config = dict(
    intermediate_size=768,
    norm_eps=1e-06,
    bias='none',
    init_std_qkv=0.0173,
    learning_rate=0.00164,
    max_grad_norm=0.5,
    batch_tokens=262144,
    max_steps=3532,
)
MLP neurons of a small language model. Each row is named by its layer, matrix (gate and up: input weights) and neuron, and shows model dimensions 341-511. Each number is 500 + 50 x the weight over its row's rms, rounded and kept within 0 to 999. Numbers have three digits each. A neuron's up and down rows have the sign that makes its largest values positive.
Before each neuron's rows is what it responds to, as a language model described it from the Wikipedia text at the highest values.

Description: Early word continuations
L7.gate406:512496473565503508516563469511439519463462482455458449510508449519534442480506539481451468490458559412503503631487439554493518580548573587514462476507556511549473541450562495475547487574423565535436453468497487468456501561494517551507466418493567521461520574567530463454527554545611471536540538611461515538491446521585480419598508492397546467473568449470489537471372496478446412507479507541465456532653475451488511568503480647503538380517456556461514452408498443528479513536457508488533507505481516471531432604497
L7.up406:551568521461486595519557495571431471557484559415459468538559541462548458532489451403431407487470591456466492607448487524467521490487639543442482482517521466533531476455586542542484467502521558487491431481539541507451467432589489524581502437521472561479495607560502508424365537472557463469474465572475515552451592512504396500556504501477531496497568505498501519480451524480535499442455361525479469522460530493495528545508607585480538458488449564477422535409438417504437564482595459454556509526482514479534460537492

Description: Predictable collocation completions
L10.gate330:597531488506455490405465524440453490462530542457511493558544526465465469557502428424491538515481498534480535478549526524464488417542529530556490509492480499480517422477545471567527559458485441556573425538607600489512475536562590568534528430449484567475466418461488582515590543592464468467481473507477455459412525496574324533626518502474545469444466538502518481434499610588565421404430534535517480500531438509453521543475527601462487491486531549560588443451490490488563523550506552516468511505426552596458466520566
L10.up330:486548497541501472578507441541544404421524430518551485545513587509446423510603498448521514599565422492509511490494560441505495494493470504605527536512502544465545521527575545510428471557585379496501436532534438511537480605468545422533466481480539496530407491579487512518577530578509575505428477610493496515479482460604446517516462564556481560545535558483500484467516615487459400474431504617590486429521518519498505577579446543490472471500532545459629355490482454526525597443546509413491487462433549487544485520473

Description: Infinitival "to" marker
L7.gate555:408491490509549494525472413559671409536518500498456419496471551506555475548457526448505487490510517487501459572491516480557448471499531492523516461564473429604509629421466521519501461493477495484515522549573590486557555496489570476492564552498514460434567582545486468503395534462527507547454686535557483475465392601372452527529491600473464521544506571494518440500486604461491482497538551450482557541500354500529545579449557504547512558481432579479452477502463540525577454531484462526486520612517392580511582563526
L7.up555:413455516566476519614530453540503475527545495520498558467464475506501473470512538453533471504524563496512511415452496435496425553589449595554486505416548492532510620416405445510465528464449507537626513465667585582538427482433511510526546495513521577446568519508510458446448457563574420471443575519519571569449502449564433528605567441553524429428512503486495540451516552474625466516533489562491523567570543585496560540523543517510436551450536506473459557509462532474518503540464352454504577483568514586544551500486

Description: Abstract noun endings
L7.gate315:518440399547510584445530450583527495580522602431542583414495432551560449528542485584526508427508484541471498445487498587453510591569514526471460550525490623497466538491395514495477418490494443486506510536536469536510522448561444514406525544552544522507486492549484513522592490539558569459486554407518500508425475558558538464489411507443520484548501477486486532526499516453527617434514522588520484469529490489531499438496565380545475463485514550515539516491561471478504511565512502501625488536511518521545575533409
L7.up315:490461485471438483541560530498591505477492555489508500582464479566539495497491537515492460445362512440394571501534491485485478493519481560528481500503531526525406489503426487504505440421485486534456471517613552533422573566519466526448624477505440526489513488490490375562515467469454523406418552468547506452496530500601607447454444624526542522509503454434513610485499549470573551423431550591443512439549505545597506444508491415571395547447508465542476481544478430524567501518545537500543507414437532579536486529560

Description: Before a number value
L10.gate66:511460502529427408568532482572516549529469434533548503519509443580571618536530465525531499551457418417458542626515457574472561552487479410467588491495489543472503492474482414500538407445533490595429400482397459522506576524511548515543460543439492489508476453533487519477583563507598467551509518431531441558452475546506436584433420493380555518500426459492500525555454460536564490532485458501474426585507593477511412513518507476506495503514489505532599531516543445569513501576455400552579403403491520509584479456516
L10.up66:459539570501466508594571454480471583488487500478481491526517486545530554357559433559446549570463508428513487526527520477518533502493498433520521543560520584492467540480505558484498478483634380385513516460470447475443464520489481509491529649498442450568504579575517493580530588436474503559521521472403533524449502422505461527412406583422533530472431592560469569608575399547459539607513543526474450515445589409461536473545463411569524463559504461512528485574450542578414465512533531526451459497538555498478520516467

Description: Before a quantity
L12.gate325:504512589515619481473464553586487478514569419564571477425537532595516522492503440483473515516437457508359518556516390498528501457481505463429526484538495507528550460479418518455513472523517540537484485461514388446554519495550428454437532552425479411522456481522434477539546452546567544451564468452481503489472433542504505612476356505501416578480564559513488483504546507513402453471486455464601461558496558456504463411535487442530469485524464451493529483471551623546444564484439396402432528521548556452542500447437
L12.up325:462473510508467457416480466529556504420553480521513533525555497573524524464504492515492480486419518491380443545511426452514527449530504444470565457481474617596550568522402508542490526466542474434459453530429382442499469560491528439472421572466483440457518420565391465472421449494526445484536512568435524519397489554447434531594345472520523543506496591497458496461562420555439452420494468626542491597511568473522537370515543381551450479522462463579560478472565550554479558462510514481411466460518506472512526532436

Description: Noun after determiner
L10.gate500:429600464409489568554541410533467400377523564541484531596522546521585595534493499476560584424449503465413491524496570493576477504499562510610502511465572457612485430568470447537538524475480512463513503511489535548511455429547493496501478415536462456518472525526489554570573474558497504493496439425504463431461441511526633438575525532415531475487504332570432584501472469514478570476447450514484518520597519460469486532490522488446489483534411603500546560423495468456472454503508560447467494549543529522438443477492
L10.up500:548560596403508514483490463450532508597483469478426507468461417506442494518573479423485421491497482525571561410443478451611531547558532542484548520558509481559456422456517518461389502512482521495533394477461447563489521440515543562554450480468525386429463511563501493479519493429493459503537539451470434482610427574469557453544450473508559502583463517531517502532492411510471494549625537547549504540495483510490477592525471509499556514519515533422570534434414362453478500464580408508559396588415538608490420511389

Description: Predicate complements after verbs
L12.gate165:499527452502506412456460468433433502542463504471467514512442547476533434432556319468524485541416475593455506475528553484489425475533486475516543483495429529436518558621486516517456473472429538520514419559513560503488453591363543518477402593439507550502464560527462478551595475634527452518522503507385492584444366581511441508474547400493557530484390454540440554420436531497474445521498486545455474505448526480535558455566517477405541471587440555526470538411594464483481534456520501492494560542529521463588495604548
L12.up165:477540479533451572490438463512490509479517514488455461577510536544520514485520472524551462477431524555466494482527561538526451468419488483574445531528513549447495559568526495483520455447468486465559480472528472573552497501440502387423430480521479505519439519505493451491483593520453581416501443499545595513479512571418402441410521443421461504460531574512524409436517513546501481510552459549508453556511616537594501446412505447624450528654493581504452527514438460575539474506528451506483529535520481513550534470558

Description: Measure noun "of"
L7.gate372:504461512458522559531494493537527535466508429523463483460600530482541621521464482523524551505587460527458563504494533482473504478545523515552462475521469486414528512445510481430474560522563509535495480511513485546487515440473488542535535474523385482467523528594515559492527490501556460455513533614516445562480498490501525545493452520527458442533562477480455547516533557538435525428550541609553444609544458511472478490521561521593473468466435395480554402428482471476473421410517543439438521408481588554488395396601
L7.up372:454510414481483504531369506530512607464538487451457529518540467466557528482600475571479410490537525501561518524455533529549627513459492510499490522511535535429537566455469412518539484412468502602539403471549492501514552549498473505416480484530582512494407548542544482565421563474483538600458509528555485616411479505401547518498432515489506545498526480446622462525489542479563524449528492504463393548600558533508496473545582447481468570532395441525514445508575543470453538514544565509506463486497413418538460466530

Description: Noun-completing final pieces
L12.gate582:491497487504493559516409552512466462455537634489488505555549554527553517456571475544551578455522460441526541515417580501524450525460513520533457455486529567500518474496445477458460419467472423488632438444503511472436461553463452401464549523410619541370504487520487509546480507475506425468530594443584550547509476509460519539497468436488509521481410458503499410515579508491572529467434422483503473504496479536523510383541489569417443411475470481490561569487513505443477470568573547449531465563487503517423510470406
L12.up582:555379549523573473566503559460467482540494492512489530432537532473518539548512480420548495514494441478532458474449446539574521480462480489536491481388596532469549434563491532490546487511548532578470520454540434435436459465505567498480526493535437531520519618515588499508577539539497473479543504482470590457530470539588514447513505562445568426540456551450628501449442495536528497509536522513565510530589463451503519570517513606559575506510521457478544445520468525577408503499518486508520556524523488506483520641519

Description: Person first names
L12.gate555:512522439523466485464489466500534508503473527550471523550492491521604525504430529529499534424505487503506470453557515483503562556498490560560520507393562454557511453512502553496525567478608522527546469534431558543425446423519494470539514623492474506567570542501470473528604453520454496549436499574503473557423311447447454446479451476449459376415508598482470483456489484454531457492519511518490582501500469454502525478440471569603467529518465567513409572481440556515465493460467527540530601556509500556522549413480
L12.up555:493478550518525484455502452510467441512536505459521421490567481479482560419472440545509430495447521574520483480494640546541466552503426550456512476548537510584483455526444512591540527433526554467493547559519493436491519530550480442549590522567519600492500445467481539490612465472437379467506482423494454570522433549502416429499568533472545445504453503524501498438552441526446479508492526485499456495580327510551496485447457505467508511507540421503517416465419579541420495446543480465594549505522483591406477483468

Description: Clause boundary after noun phrases
L10.gate219:495488531499452463441496415530461433616435465542516520461483488497508561511390517458494530528544503604404537471451569467496549529543488601547545533502473551598470554549596472427497548489516552524510522494449549495502560560494580391498565503580590426501447562519489544481464530604553604433489569571528523483541581542490543654548391496607482464478477488466545441540494430488528551544565441505446450554425442608444461489444500528440560562519560473400544538481495466586431534512505497504596521444608508564557528485484
L10.up219:445520434462513482609548522517450593506487545553441456596452485503506632349460465460603459504444537484536544548438574439530542523418485513510438477530500533499487554492541553477517457408476443526521488479533465493424422471524530480490558604504550526512490530501544515510465459390486506484500467502527419424518547542500585574508501498464480488471506533459524503492498464527581539459489516496508486490482495520562499393470502520512521461432500462483443522514537527544520548514494577487493555462585477454503548592559